config.toml
vocab_size = 7788
rope_fraction = 1.0
qk_norm = true
init_std_down = 0.0
lr_head = 0.0112
seq_len = 512
steps = 5685
dataset = "wikipedia_en"
MLP neurons of a small language model. Each row is named by its layer, matrix (gate and up: input weights; down: output weights) and neuron, and shows model dimensions 0-63. Each number is 50 + 12 x the weight over its row's rms, rounded and kept within 0 to 99. A neuron's up and down rows have the sign that makes its largest values positive.
After each neuron's rows, "fires after" lists the tokens most often just before its 100 highest values on Wikipedia text that the model never trained on. A number after a token or word is its count.

L2.gate532:43 52 68 59 49 45 34 53 56 51 51 57 55 43 62 43 38 43 55 39 64 75 58 38 38 35 48 28 43 56 44 92 39 48 43 48 48 64 51 55 51 52 26 32 52 52 48 54 63 35 33 71 38 28 57 38 57 49 40 62 66 43 39 65
L2.up532:61 38 52 41 50 50 35 45 52 33 47 31 71 46 34 53 52 52 35 50 42 73 53 60 38 72 42 39 43 41 56 51 57 63 30 52 39 48 29 63 24 50 53 55 41 59 44 63 41 48 53 35 50 31 52 46 47 50 29 46 63 51 59 59
L2.down532:51 41 35 39 49 71 30 39 54 49 63 58 45 45 45 37 46 46 47 62 23 48 45 52 41 62 39 36 44 61 48 55 56 41 31 63 50 75 51 41 52 41 68 55 65 50 53 48 60 55 48 44 70 49 61 59 35 49 60 54 59 53 40 41
fires after: "2" 45, "0" 13, "1" 6, " a" 4, " (" 4

L2.gate96:60 56 60 44 69 51 39 76 59 63 56 46 60 65 51 63 46 67 50 56 66 44 51 39 37 19 28 28 51 67 59 81 57 47 46 30 50 57 62 41 58 67 50 38 60 54 50 47 72 52 44 48 40 67 39 66 40 64 68 46 63 41 74 57
L2.up96:69 39 44 46 37 57 68 58 56 37 41 42 63 65 57 54 73 45 39 51 58 55 41 36 38 54 51 44 69 34 50 64 58 41 73 55 36 44 65 37 63 48 44 39 26 42 66 65 54 51 40 40 55 38 41 56 70 55 64 61 51 56 33 37
L2.down96:45 34 36 53 31 47 66 31 29 46 76 59 49 46 51 51 41 58 67 64 65 34 37 51 43 55 62 61 52 39 65 38 64 47 53 50 57 37 56 60 47 52 33 73 42 60 48 49 53 39 67 61 55 43 46 55 59 61 48 75 43 65 34 63
fires after: "2" 41, "1" 8, "0" 7, "7" 6, "4" 5, "8" 4

L12.gate171:46 73 56 52 52 56 48 65 54 32 62 57 56 37 57 36 39 44 51 56 88 51 62 43 58 54 57 37 57 55 48 61 41 54 44 41 58 43 55 62 53 31 40 51 58 66 46 43 52 72 51 38 42 45 67 45 43 46 52 55 66 25 59 28
L12.up171:38 61 60 47 42 36 40 52 50 45 54 47 37 45 57 57 63 47 57 51 33 50 55 43 64 40 34 73 64 26 51 60 34 37 64 62 37 61 55 58 42 30 53 28 54 43 37 44 71 62 38 19 76 62 57 57 48 61 50 35 55 39 66 57
L12.down171:31 44 48 28 40 66 19 61 40 62 84 42 45 42 67 49 60 42 69 30 65 31 59 45 68 51 38 41 57 43 46 51 48 45 56 30 40 34 46 55 47 34 63 56 62 42 52 39 44 53 45 62 39 43 43 38 53 37 51 32 44 60 51 61
fires after: " |" 61, " " 6, "5" 4, "1" 4

L6.gate371:45 51 41 49 51 76 45 34 62 41 26 46 51 54 50 45 71 74 41 42 57 53 50 38 50 66 54 42 73 34 62 61 29 64 51 64 39 57 51 30 72 55 34 59 28 67 41 55 44 61 46 38 34 33 51 58 57 55 14 48 60 64 25 48
L6.up371:90 69 43 41 51 52 43 50 56 24 40 61 57 55 75 40 59 57 34 64 36 72 57 47 70 46 47 69 53 43 59 58 48 47 55 57 30 38 76 60 39 37 49 57 49 47 55 47 32 54 66 33 78 37 36 50 65 45 38 53 54 52 50 37
L6.down371:49 60 33 56 48 58 38 41 45 35 32 44 40 44 58 44 73 51 59 78 59 38 47 64 27 47 24 62 47 52 55 51 45 31 36 55 39 57 56 46 44 29 77 21 59 42 65 48 30 44 70 26 49 55 74 66 48 60 61 57 50 28 44 54
fires after: " the" 26, " m" 13, " M" 7, " The" 6, " a" 4

L2.gate281:33 39 53 45 52 57 55 59 37 57 42 43 35 38 22 54 59 60 59 55 38 53 66 43 40 34 35 47 42 49 66 68 30 53 56 41 48 70 65 51 56 79 30 30 47 43 44 47 63 53 58 36 36 60 48 48 71 59 60 60 43 60 32 49
L2.up281:27 60 36 47 38 45 16 38 65 60 56 47 43 44 48 68 52 47 40 12 73 51 51 49 50 67 50 44 53 28 63 62 32 57 36 56 65 45 59 50 52 56 38 61 71 32 40 37 49 22 40 43 40 62 59 48 49 58 33 57 44 59 37 52
L2.down281:59 39 52 40 68 39 54 51 35 73 42 43 73 57 63 55 33 51 51 67 49 30 63 49 41 50 50 41 61 59 68 52 65 59 66 60 54 58 45 54 75 35 34 71 33 49 50 57 42 60 67 50 28 50 29 47 63 61 60 29 48 38 45 57
fires after: "1" 18, "2" 17, "3" 13, "5" 10, "6" 8

L10.gate315:48 49 38 67 40 50 47 63 50 47 47 61 78 64 55 42 64 49 59 44 76 63 49 52 42 44 48 34 63 48 57 44 48 49 54 54 52 62 41 44 57 35 56 52 74 52 65 37 73 41 48 27 23 21 52 66 33 47 52 63 54 34 47 49
L10.up315:56 40 51 40 47 51 50 39 50 52 32 71 65 62 46 52 43 54 67 48 41 38 49 67 42 63 60 39 72 39 65 59 68 36 69 63 42 35 59 45 55 51 50 49 18 72 46 71 45 57 63 49 74 61 60 43 43 21 46 47 58 53 47 59
L10.down315:39 39 60 60 48 48 54 77 36 40 52 53 33 43 45 56 60 56 44 65 56 74 63 59 65 59 37 38 55 65 25 65 48 43 57 50 43 50 45 69 37 44 45 36 38 60 58 49 57 34 44 71 52 60 68 47 72 62 34 49 47 45 48 46
fires after: "\n" 43, " is" 9, " was" 4

L10.gate400:46 65 44 46 69 57 54 51 59 41 27 56 43 51 43 52 68 56 68 38 45 49 55 69 21 60 36 52 74 46 53 52 31 49 22 54 48 58 56 44 47 57 57 62 36 51 48 55 48 58 54 29 53 66 46 79 56 69 28 32 46 59 48 47
L10.up400:52 67 34 55 79 44 39 60 46 69 40 37 53 60 45 67 77 78 49 69 24 50 58 40 50 67 44 36 27 43 43 31 36 32 60 43 71 64 62 48 54 60 58 69 52 57 58 47 54 60 39 67 47 49 49 55 24 30 39 57 47 44 58 46
L10.down400:69 47 53 66 55 51 38 83 27 34 67 60 56 38 40 55 74 41 44 55 46 28 33 45 46 37 61 65 43 43 54 57 42 43 33 43 29 66 35 52 42 38 45 51 29 78 38 51 43 33 55 39 65 54 72 38 57 63 39 45 51 40 53 45
fires after: " " 29, "\n" 17, "-" 8, "," 6

L2.gate528:37 42 60 54 31 48 42 56 51 54 46 51 55 40 65 65 50 68 32 45 43 45 61 45 51 60 28 41 44 42 62 63 60 68 43 41 28 27 64 31 45 50 35 47 66 33 47 60 42 46 54 75 53 57 49 41 37 57 56 68 58 53 53 61
L2.up528:61 53 38 42 30 46 37 53 58 45 44 64 42 52 44 53 49 57 37 47 46 65 23 60 52 50 56 52 41 56 58 49 52 69 62 57 46 44 92 61 44 69 48 44 50 23 38 54 56 43 48 33 69 59 31 80 43 41 40 35 42 39 43 49
L2.down528:42 50 55 48 53 41 43 53 59 53 54 57 54 47 55 55 67 63 34 64 45 30 51 69 59 79 69 45 38 46 63 50 49 44 47 58 24 26 44 35 46 38 54 73 41 38 54 47 49 61 52 46 59 44 40 67 46 29 61 76 50 47 39 55
fires after: "\n" 21, "." 12, " \"" 12, " (" 10, " " 7

L2.gate551:42 48 57 43 55 51 48 62 52 72 50 37 46 33 47 33 64 55 60 30 60 23 56 43 55 36 49 27 54 34 51 60 40 58 53 58 54 51 52 46 64 47 58 65 76 50 42 55 64 46 35 44 67 39 51 42 37 56 52 58 71 49 42 55
L2.up551:32 36 47 37 50 72 35 60 58 43 51 54 47 65 38 44 46 52 45 46 46 42 60 74 50 77 41 46 59 51 63 36 43 72 55 55 52 45 45 28 35 48 47 43 66 59 74 73 50 46 51 43 61 63 51 69 72 48 43 58 67 42 32 41
L2.down551:50 51 61 12 55 43 73 62 32 50 49 58 46 46 60 44 32 62 62 45 52 43 36 48 31 44 67 50 56 47 58 60 45 52 40 52 48 48 60 51 49 45 59 60 44 57 45 29 63 49 24 34 44 69 61 53 60 50 61 57 60 33 46 32
fires after: "\n" 45, " =" 43

L2.gate471:21 36 35 38 52 42 54 56 49 37 57 59 54 39 54 42 69 61 44 31 56 49 33 62 56 56 59 51 52 67 25 39 45 43 53 55 42 35 52 46 50 53 54 44 50 70 41 44 43 56 73 44 35 54 54 48 60 51 19 21 50 19 54 26
L2.up471:45 47 58 42 54 62 54 44 53 47 41 50 34 60 50 41 31 73 57 66 54 60 35 69 39 62 51 32 46 45 65 34 46 44 46 67 21 63 51 36 63 34 60 49 49 59 60 54 46 51 61 34 50 60 61 46 57 46 56 32 40 33 38 30
L2.down471:58 72 55 19 65 69 27 45 60 49 55 59 43 40 49 55 40 47 36 44 38 54 29 41 65 54 44 44 62 52 51 34 46 35 49 28 57 64 60 79 55 71 46 63 67 46 32 58 38 50 42 59 50 51 45 42 28 57 32 62 60 42 50 56
fires after: "6" 21, " N" 9, " f" 7, " W" 6, "id" 6, " F" 5

L10.gate476:45 50 64 62 24 35 47 68 46 50 41 36 83 60 87 50 64 32 49 48 53 56 67 61 64 52 57 44 71 60 47 59 40 58 59 44 54 54 42 48 53 74 53 60 61 53 46 33 41 34 31 62 39 25 48 42 50 44 47 56 52 48 30 46
L10.up476:66 52 41 38 51 53 47 59 43 38 36 36 20 51 61 40 40 36 50 37 34 53 25 60 62 50 48 50 70 56 68 55 38 50 31 60 49 52 41 50 44 40 58 63 46 29 61 54 64 62 47 46 48 48 41 41 51 52 27 52 64 41 58 45
L10.down476:30 38 34 26 50 41 33 46 65 47 51 67 50 46 40 65 53 56 56 51 46 55 64 46 58 47 48 53 37 51 56 43 54 52 66 64 79 53 37 46 34 32 64 44 56 47 39 42 32 49 37 67 50 66 65 72 62 52 50 28 57 44 43 54
fires after: " " 23, "2" 17, " in" 15, "1" 8

L7.gate324:42 56 50 55 46 70 42 67 39 66 50 42 47 49 64 32 58 53 50 60 71 46 56 47 61 38 39 31 49 61 59 64 62 50 46 55 45 83 59 44 34 31 64 53 67 44 48 70 48 39 55 46 44 60 43 40 60 41 61 66 78 50 57 44
L7.up324:73 47 43 43 46 47 58 45 56 38 45 48 39 54 53 33 35 66 47 35 19 73 53 43 48 50 53 50 54 68 66 62 48 52 54 50 55 52 66 50 51 55 59 58 45 31 52 77 40 60 44 51 72 57 60 55 46 51 31 34 68 30 56 52
L7.down324:31 63 39 42 45 64 58 75 35 59 44 51 39 59 48 60 51 37 55 68 57 47 36 39 55 50 47 58 58 61 48 48 54 44 45 45 44 55 61 64 41 58 58 64 47 62 69 33 27 36 44 52 49 37 40 51 61 27 64 41 47 47 42 36
fires after: "," 30, "." 21, "\n" 11

L12.gate521:40 67 38 43 53 66 70 66 37 34 44 56 52 46 52 39 72 32 45 49 62 37 60 51 50 41 61 43 47 43 66 47 32 41 43 57 42 42 35 42 46 42 50 73 54 34 41 25 51 55 31 54 53 42 47 59 58 48 54 59 55 45 43 38
L12.up521:58 44 38 38 51 59 69 69 38 44 41 61 20 44 44 47 53 40 74 53 48 43 41 64 42 33 61 45 36 55 60 42 54 44 42 43 67 36 54 51 37 37 33 48 57 41 53 53 41 57 58 62 42 57 36 65 51 57 51 28 55 34 63 32
L12.down521:70 56 57 49 48 52 66 51 52 64 57 32 66 39 40 42 40 43 52 58 63 48 48 51 69 61 46 42 44 47 41 62 69 33 72 61 51 74 42 49 67 51 33 51 38 45 59 36 53 56 39 51 51 62 60 43 46 36 22 41 69 51 76 51
fires after: "1" 34, "2" 20, "unner" 4

L10.gate268:38 54 53 46 27 38 44 60 51 51 49 57 59 17 40 57 40 52 50 47 63 46 47 47 54 48 31 37 65 55 60 60 67 62 33 26 50 32 59 66 45 43 43 44 67 47 50 51 53 48 34 42 44 36 76 71 63 40 66 51 48 46 54 49
L10.up268:39 57 41 53 55 50 47 44 50 31 61 57 39 38 61 64 65 76 37 68 44 58 60 40 54 57 51 57 49 38 41 56 80 48 51 48 25 46 33 26 29 41 67 56 41 37 80 65 35 62 41 58 59 80 72 42 60 40 47 37 59 33 47 38
L10.down268:31 47 55 51 38 44 71 51 59 73 38 62 53 33 50 43 51 62 49 57 51 61 62 50 46 52 56 43 57 81 46 68 56 61 37 34 54 58 57 58 59 47 49 68 53 62 51 43 53 72 61 74 50 44 16 62 58 45 51 21 55 38 53 56
fires after: " " 49, "1" 18, "-" 5, "2" 4

L7.gate28:50 53 55 73 37 59 46 54 50 52 52 51 46 45 37 43 46 56 51 32 64 64 69 50 47 60 31 57 52 39 32 50 41 77 42 58 69 49 55 62 60 49 64 66 39 59 44 60 62 43 46 49 39 47 68 58 57 29 28 56 49 69 41 36
L7.up28:43 34 64 70 57 38 38 41 53 57 45 56 82 31 45 38 55 41 59 40 57 40 44 40 47 45 63 45 59 44 32 44 45 67 61 59 52 41 55 45 55 37 48 59 57 45 42 53 49 63 43 39 50 38 40 50 49 53 50 57 62 71 31 67
L7.down28:51 57 43 69 44 57 52 36 72 50 43 64 60 48 58 53 69 49 37 53 53 60 40 43 42 47 39 37 40 48 42 47 38 58 62 40 32 53 64 34 55 39 47 53 41 55 35 42 12 44 54 47 45 60 50 75 53 54 66 44 61 31 51 31
fires after: " the" 61, " The" 18, "The" 9, " her" 4

L4.gate722:38 50 66 42 60 56 62 68 29 55 62 55 67 49 63 46 48 49 52 52 36 48 47 65 43 53 49 70 55 50 53 87 61 46 68 47 43 37 55 50 46 34 57 66 50 41 28 36 36 52 46 25 48 35 52 51 34 41 43 58 35 39 48 56
L4.up722:59 58 59 62 39 42 43 70 44 68 55 63 58 43 57 77 47 40 77 50 54 52 59 44 30 50 29 58 57 50 37 59 55 56 41 64 55 73 34 29 37 28 71 67 36 70 53 55 42 39 49 46 29 28 40 49 56 36 44 41 46 35 67 70
L4.down722:36 45 68 56 34 24 52 30 47 46 34 41 71 61 27 53 38 49 59 41 35 47 58 61 53 53 46 44 54 52 62 43 27 47 32 67 47 39 42 60 53 58 62 29 54 64 73 59 49 55 67 55 57 61 48 48 46 47 63 40 43 69 73 63
fires after: " V" 18, " v" 15, " D" 8, " g" 6, " G" 6

L6.gate720:48 32 52 55 60 70 57 64 46 79 51 64 56 51 65 35 69 69 54 53 58 63 52 56 45 53 45 52 84 70 44 69 43 47 45 59 69 46 39 58 64 65 45 51 45 43 47 44 57 46 35 32 53 49 48 56 32 54 22 50 50 36 55 60
L6.up720:49 54 40 28 59 45 37 58 57 27 64 32 55 53 45 40 46 54 64 63 63 52 35 65 63 60 59 72 45 45 35 44 63 37 44 48 35 51 36 48 40 60 50 64 55 29 42 62 59 50 55 41 56 40 69 38 39 40 45 38 40 31 56 39
L6.down720:74 52 59 61 40 55 36 68 47 40 58 33 54 53 46 42 53 68 49 38 29 46 41 65 63 61 53 48 36 57 60 43 37 31 44 49 35 59 48 39 68 59 41 40 49 33 33 22 50 59 53 44 50 50 70 62 34 44 76 48 23 59 52 33
fires after: " F" 13, " f" 12, " C" 11, " re" 8, " P" 7, "f" 7

L6.gate293:39 39 56 56 57 44 41 52 50 60 36 65 53 54 62 55 51 36 52 44 59 81 64 54 77 55 42 54 50 66 45 58 38 43 03 38 43 64 67 39 33 61 58 28 67 39 39 57 32 41 54 68 51 53 46 49 46 30 62 47 55 33 52 67
L6.up293:61 41 58 75 49 31 51 61 47 18 54 77 32 62 31 42 43 54 42 52 48 52 56 46 48 42 42 57 42 65 46 70 43 46 48 67 49 43 37 45 68 50 46 73 57 28 75 47 38 55 58 50 64 52 59 56 70 39 55 56 37 72 44 44
L6.down293:64 51 44 26 42 65 58 49 46 76 48 51 69 47 47 46 37 58 34 45 29 45 31 51 43 59 54 46 35 60 50 59 45 41 38 51 50 58 62 62 49 35 59 52 55 57 53 53 54 41 41 24 53 69 53 47 50 40 69 40 62 38 55 42
fires after: "." 37, "\n" 28, "S" 4

L7.gate465:46 61 52 38 64 54 62 55 44 56 52 49 73 62 62 31 67 41 38 60 36 34 55 53 39 46 36 39 75 52 52 59 49 58 50 57 47 40 54 44 49 68 57 36 34 85 39 57 59 61 48 29 30 31 25 66 34 75 36 47 43 42 38 26
L7.up465:34 56 44 38 44 61 33 69 53 43 34 38 45 49 63 72 57 37 77 62 28 47 59 44 36 45 48 67 53 47 56 71 74 42 52 52 63 58 47 56 70 61 37 53 55 54 53 35 36 56 34 32 60 51 43 55 56 34 49 32 56 49 61 66
L7.down465:70 46 64 80 42 63 63 50 51 34 52 42 46 24 61 40 50 39 47 56 75 51 42 32 46 57 41 35 46 41 40 34 42 67 67 44 48 27 47 76 70 45 21 45 45 42 43 68 43 44 55 35 57 53 64 64 65 35 69 36 63 37 64 59
fires after: ")" 27, " =" 25, "\n" 14, " /" 5, "," 4

L3.gate115:62 48 43 58 59 31 56 60 32 44 43 64 37 63 58 51 45 43 43 57 38 64 46 43 50 29 47 34 58 54 48 47 57 64 42 46 38 54 36 64 32 31 49 65 42 36 60 58 61 57 59 46 42 64 52 55 29 48 57 36 67 43 76 54
L3.up115:44 78 54 51 59 49 66 53 59 49 25 49 57 50 46 35 37 57 50 45 40 70 60 45 55 40 50 55 67 69 62 61 51 53 54 62 53 41 58 48 53 72 57 56 62 36 51 38 66 53 37 68 23 49 32 43 48 50 62 40 59 36 39 47
L3.down115:47 33 47 42 68 45 49 40 37 53 46 45 35 49 55 60 60 47 64 52 49 37 44 46 42 45 46 46 51 20 47 55 63 73 56 41 52 62 52 70 39 20 49 56 35 59 41 58 72 45 61 38 60 62 54 55 33 51 33 57 46 66 63 54
fires after: "1" 31, "4" 12, "2" 11

L7.gate732:47 45 60 67 75 73 39 67 51 58 57 58 65 52 52 35 45 62 50 57 58 66 56 53 54 41 38 43 71 72 38 46 47 60 41 44 54 47 44 51 44 76 56 47 70 46 56 61 61 48 64 59 36 37 51 33 62 55 43 51 15 34 62 56
L7.up732:45 59 44 42 55 44 66 55 61 43 49 42 33 52 51 58 67 64 58 44 61 58 57 78 58 52 41 54 68 45 51 59 41 39 47 51 47 53 27 29 49 50 58 58 62 47 28 37 38 31 46 54 47 47 70 60 58 53 43 64 40 50 37 24
L7.down732:58 60 58 47 53 69 44 63 78 51 51 68 47 59 37 42 45 69 25 51 48 55 53 73 52 36 45 27 54 55 42 65 56 45 36 66 67 65 39 50 48 65 34 44 52 51 63 51 59 50 51 52 68 34 77 43 55 65 54 63 24 41 51 51
fires after: " F" 16, " H" 13, " C" 11, " A" 9, "f" 6, " E" 5

L2.gate315:42 58 52 44 64 52 49 44 55 51 48 59 66 52 32 48 38 36 47 67 63 53 61 42 58 25 59 71 59 45 61 48 53 72 56 36 70 79 69 70 39 59 69 42 54 52 58 28 44 50 71 65 49 58 55 46 40 55 59 31 58 61 43 67
L2.up315:35 50 26 53 61 46 44 56 35 44 31 48 54 50 53 51 44 28 33 73 55 32 46 47 34 24 33 58 55 37 40 48 58 46 44 37 47 34 64 55 56 33 40 22 56 38 51 74 63 54 49 43 63 57 46 54 53 40 54 54 72 41 29 61
L2.down315:60 40 49 71 43 53 73 41 39 50 64 58 28 28 44 35 48 74 52 55 50 50 48 70 56 47 22 48 48 63 40 35 46 47 64 47 64 53 47 44 47 35 39 49 55 56 54 49 63 43 48 57 70 66 47 48 50 72 53 29 58 39 47 63
fires after: "1" 62, " Luc" 4

L12.gate313:46 60 59 49 54 62 64 70 53 52 25 45 43 59 40 44 54 53 48 48 45 42 56 53 56 29 47 39 67 36 49 87 37 13 71 64 67 47 59 48 40 59 75 62 59 31 63 49 46 58 61 53 50 39 67 41 63 58 43 71 39 41 69 62
L12.up313:48 36 38 40 66 77 55 37 48 51 37 18 34 44 43 50 58 52 54 37 49 47 24 38 38 60 61 58 50 48 58 55 13 64 40 59 38 50 54 37 42 68 29 68 52 61 45 48 54 60 66 42 48 50 37 62 59 64 29 44 47 58 42 49
L12.down313:67 47 61 59 58 34 35 64 44 56 51 21 62 52 62 58 45 39 39 43 43 47 60 43 66 66 52 34 74 80 35 73 45 66 53 34 48 56 54 49 52 60 48 50 46 55 58 39 58 28 39 52 45 66 60 46 45 53 50 44 57 50 63 48
fires after: "2" 21, ")" 19, "1" 17, " " 12, "3" 7

L4.gate674:35 40 47 50 45 51 68 64 36 55 27 43 61 65 44 52 66 51 31 52 34 49 38 41 45 44 73 53 65 49 21 46 46 33 53 54 67 51 77 31 32 39 53 44 37 45 47 43 68 56 24 40 39 38 44 53 60 53 37 43 32 33 49 35
L4.up674:53 70 47 43 40 61 43 61 37 52 68 55 46 47 51 56 65 86 47 40 74 65 32 77 55 58 64 56 54 50 51 43 39 24 44 41 48 62 34 41 45 39 42 51 42 61 43 77 34 54 46 53 39 49 42 32 54 41 26 39 33 52 63 62
L4.down674:13 54 42 36 58 50 51 48 57 49 51 47 47 62 50 53 30 50 33 28 54 28 37 58 55 44 58 45 46 52 44 40 38 51 52 76 45 57 62 34 39 48 56 47 34 42 56 29 62 72 39 51 44 38 44 48 54 39 38 59 30 25 50 50
fires after: " w" 16, "W" 16, " W" 16, " sp" 9, "w" 8, " f" 4

L2.gate476:15 44 35 60 62 57 42 65 59 63 42 62 39 50 41 50 31 61 51 35 69 54 73 37 45 55 56 43 52 61 55 48 23 75 67 57 82 64 74 55 64 69 51 41 48 65 53 37 43 39 50 59 63 46 52 65 51 53 32 45 57 25 58 51
L2.up476:55 45 24 56 32 52 56 35 50 48 50 48 39 60 59 57 33 51 32 38 47 29 32 47 51 38 58 50 36 57 30 41 45 29 59 66 28 39 45 44 53 35 53 59 59 40 57 59 49 36 32 46 71 45 43 44 68 52 56 58 47 57 32 38
L2.down476:47 39 52 73 62 45 59 39 58 52 34 55 41 59 50 49 55 55 54 54 70 59 39 75 47 54 58 55 63 51 57 43 39 50 43 38 44 50 61 70 49 39 64 46 45 52 59 73 49 87 52 54 42 39 61 39 55 38 51 30 65 50 64 55
fires after: "9" 46, "1" 25, "0" 6

L4.gate140:55 44 43 58 51 55 49 57 51 42 53 38 60 45 45 45 49 58 55 50 59 56 80 52 67 44 56 58 57 65 52 43 54 66 67 47 50 49 67 44 46 50 44 47 40 45 63 52 50 49 51 48 63 43 51 48 69 36 33 39 20 38 53 56
L4.up140:44 77 27 59 66 42 61 49 58 55 36 64 44 43 40 48 51 45 41 51 49 49 71 65 69 50 42 59 48 31 54 65 59 48 57 33 44 67 66 26 39 36 53 63 51 73 57 60 52 37 55 43 49 53 27 57 77 48 50 57 37 58 62 31
L4.down140:58 49 72 46 46 49 68 48 47 72 52 37 54 53 60 32 39 53 54 49 43 60 53 69 50 74 54 40 68 36 51 64 40 41 37 65 31 65 44 39 40 35 62 48 50 48 32 37 69 43 50 62 36 36 63 57 32 58 31 51 33 67 63 24
fires after: " f" 26, " F" 10, " h" 6, " H" 6, " C" 4

L3.gate579:45 34 51 33 44 36 31 38 41 73 62 51 43 63 38 65 73 72 60 47 45 52 39 58 57 56 42 43 50 44 53 47 40 69 64 52 34 46 22 55 58 50 45 53 49 58 51 52 60 42 62 45 36 68 54 35 38 45 24 57 54 44 73 39
L3.up579:49 49 53 56 43 44 67 60 44 57 59 57 47 62 46 60 56 63 69 43 41 50 37 44 58 59 48 32 53 53 57 47 50 61 49 52 72 45 39 49 53 75 25 58 35 50 43 57 43 75 33 50 44 72 57 61 42 49 41 60 49 40 61 62
L3.down579:57 25 29 64 74 28 38 41 62 48 54 63 39 44 56 62 64 59 54 45 46 42 42 57 39 43 48 67 60 40 59 36 33 59 49 38 26 31 21 38 46 49 74 42 53 63 58 45 46 48 48 57 36 67 59 53 70 53 43 56 53 71 54 55
fires after: "6" 22, "3" 13, "2" 12, "0" 10, "5" 8, " G" 7

L2.gate4:51 45 64 58 49 55 47 53 42 45 48 51 41 30 42 67 54 48 52 54 62 57 62 48 37 79 54 44 65 32 40 62 55 44 55 48 64 36 42 57 76 60 47 61 47 50 36 45 72 58 42 36 58 61 55 55 35 57 39 51 30 44 52 55
L2.up4:67 56 55 23 50 32 55 42 55 47 46 35 40 61 60 47 60 29 70 77 50 50 35 24 40 63 65 62 58 43 51 36 61 54 55 50 54 38 42 50 65 57 32 42 45 62 71 44 67 46 30 58 55 64 46 51 45 57 62 44 58 44 37 73
L2.down4:44 64 51 42 58 61 61 45 60 31 48 47 42 34 56 32 64 56 45 28 36 47 37 49 49 32 38 56 26 65 51 36 56 44 45 52 44 55 60 41 38 46 45 66 55 40 70 52 38 66 48 66 76 58 42 52 49 51 58 32 46 48 58 34
fires after: "0" 20, "3" 13, "2" 11, " " 8, " C" 5, " $" 5

L3.gate657:59 55 46 40 63 50 55 65 41 57 24 48 51 47 58 62 69 49 75 38 73 60 44 48 33 43 51 33 68 55 55 58 48 50 45 61 50 54 60 48 53 39 48 57 62 35 51 43 75 39 40 46 59 57 30 68 49 47 34 37 64 53 38 40
L3.up657:53 48 49 39 42 59 48 43 36 38 59 49 47 61 66 33 47 59 24 47 59 49 51 47 54 50 55 24 63 44 65 58 53 37 57 30 40 58 45 53 56 41 44 32 20 47 47 50 63 89 46 54 50 61 67 52 58 42 61 42 58 57 43 65
L3.down657:56 44 54 49 52 52 66 35 55 42 44 53 71 43 61 48 72 30 39 62 60 54 50 39 38 41 56 58 54 23 51 56 50 56 40 49 65 48 49 41 36 50 54 53 55 36 54 49 71 36 45 45 51 73 37 38 39 62 38 67 49 56 51 45
fires after: "2" 57, " New" 8, "3" 8, "1" 8

L7.gate534:46 67 38 77 49 71 52 63 51 41 45 50 44 39 46 46 44 39 42 35 49 53 63 29 55 47 53 37 69 71 73 73 53 31 53 29 55 50 52 61 42 63 67 48 41 47 39 66 69 49 54 50 44 47 61 50 43 59 43 62 47 49 47 33
L7.up534:53 56 54 33 74 50 63 51 41 43 60 58 52 59 53 42 31 56 48 58 44 62 40 16 45 54 33 46 62 69 58 64 58 66 63 44 68 68 54 56 57 49 46 74 33 59 39 41 40 29 57 50 54 47 42 57 27 47 56 63 37 39 72 51
L7.down534:52 52 48 49 47 38 64 48 51 43 39 42 37 41 45 61 71 66 61 43 39 41 37 59 41 53 55 65 34 34 56 28 31 41 49 31 61 29 36 51 35 51 47 54 57 50 48 33 56 57 29 67 49 45 54 54 29 77 37 44 59 24 63 53
fires after: "\n" 88

L11.gate346:57 28 45 61 39 49 28 77 14 49 42 51 31 18 53 51 64 54 60 48 63 77 48 49 54 80 31 34 73 56 68 72 45 43 52 37 37 40 31 43 59 49 57 56 47 35 44 40 68 28 52 63 44 42 42 62 50 29 51 60 59 65 30 52
L11.up346:58 62 46 47 62 44 54 51 52 36 58 62 66 63 59 36 56 34 51 42 45 47 47 49 48 59 45 44 66 69 42 62 55 38 42 57 62 71 42 66 46 65 37 47 54 59 65 71 67 69 18 65 59 40 48 49 44 76 38 52 55 52 47 58
L11.down346:76 60 62 59 60 36 62 21 42 30 31 28 32 48 50 66 39 41 46 41 27 27 58 32 33 42 51 52 64 41 48 50 60 55 58 20 53 43 61 65 55 53 42 20 65 39 50 73 63 64 51 40 40 48 72 64 58 63 46 45 47 65 70 51
fires after: "2" 90

L10.gate548:58 59 50 53 63 53 45 57 67 55 44 69 40 44 44 47 50 28 41 35 50 35 66 49 51 33 49 25 50 45 70 61 39 63 33 34 49 41 59 54 49 55 59 38 36 50 34 72 37 57 45 53 66 47 49 53 51 51 23 71 45 52 36 58
L10.up548:61 73 48 29 59 39 39 40 52 60 46 63 41 54 72 56 59 60 41 45 41 65 31 69 36 50 44 57 63 53 62 64 46 36 72 46 50 55 65 33 44 49 65 44 48 44 59 36 40 49 47 57 50 39 37 69 41 52 50 47 43 54 53 31
L10.down548:51 48 66 38 48 39 59 24 47 51 40 59 47 47 52 38 73 39 56 21 36 71 48 46 43 39 37 38 29 67 63 47 37 45 54 51 32 50 53 60 58 37 57 64 63 38 60 53 43 55 27 66 58 27 41 55 63 65 59 46 55 40 54 62
fires after: "\n" 38, " " 9, "\"" 9, ")" 4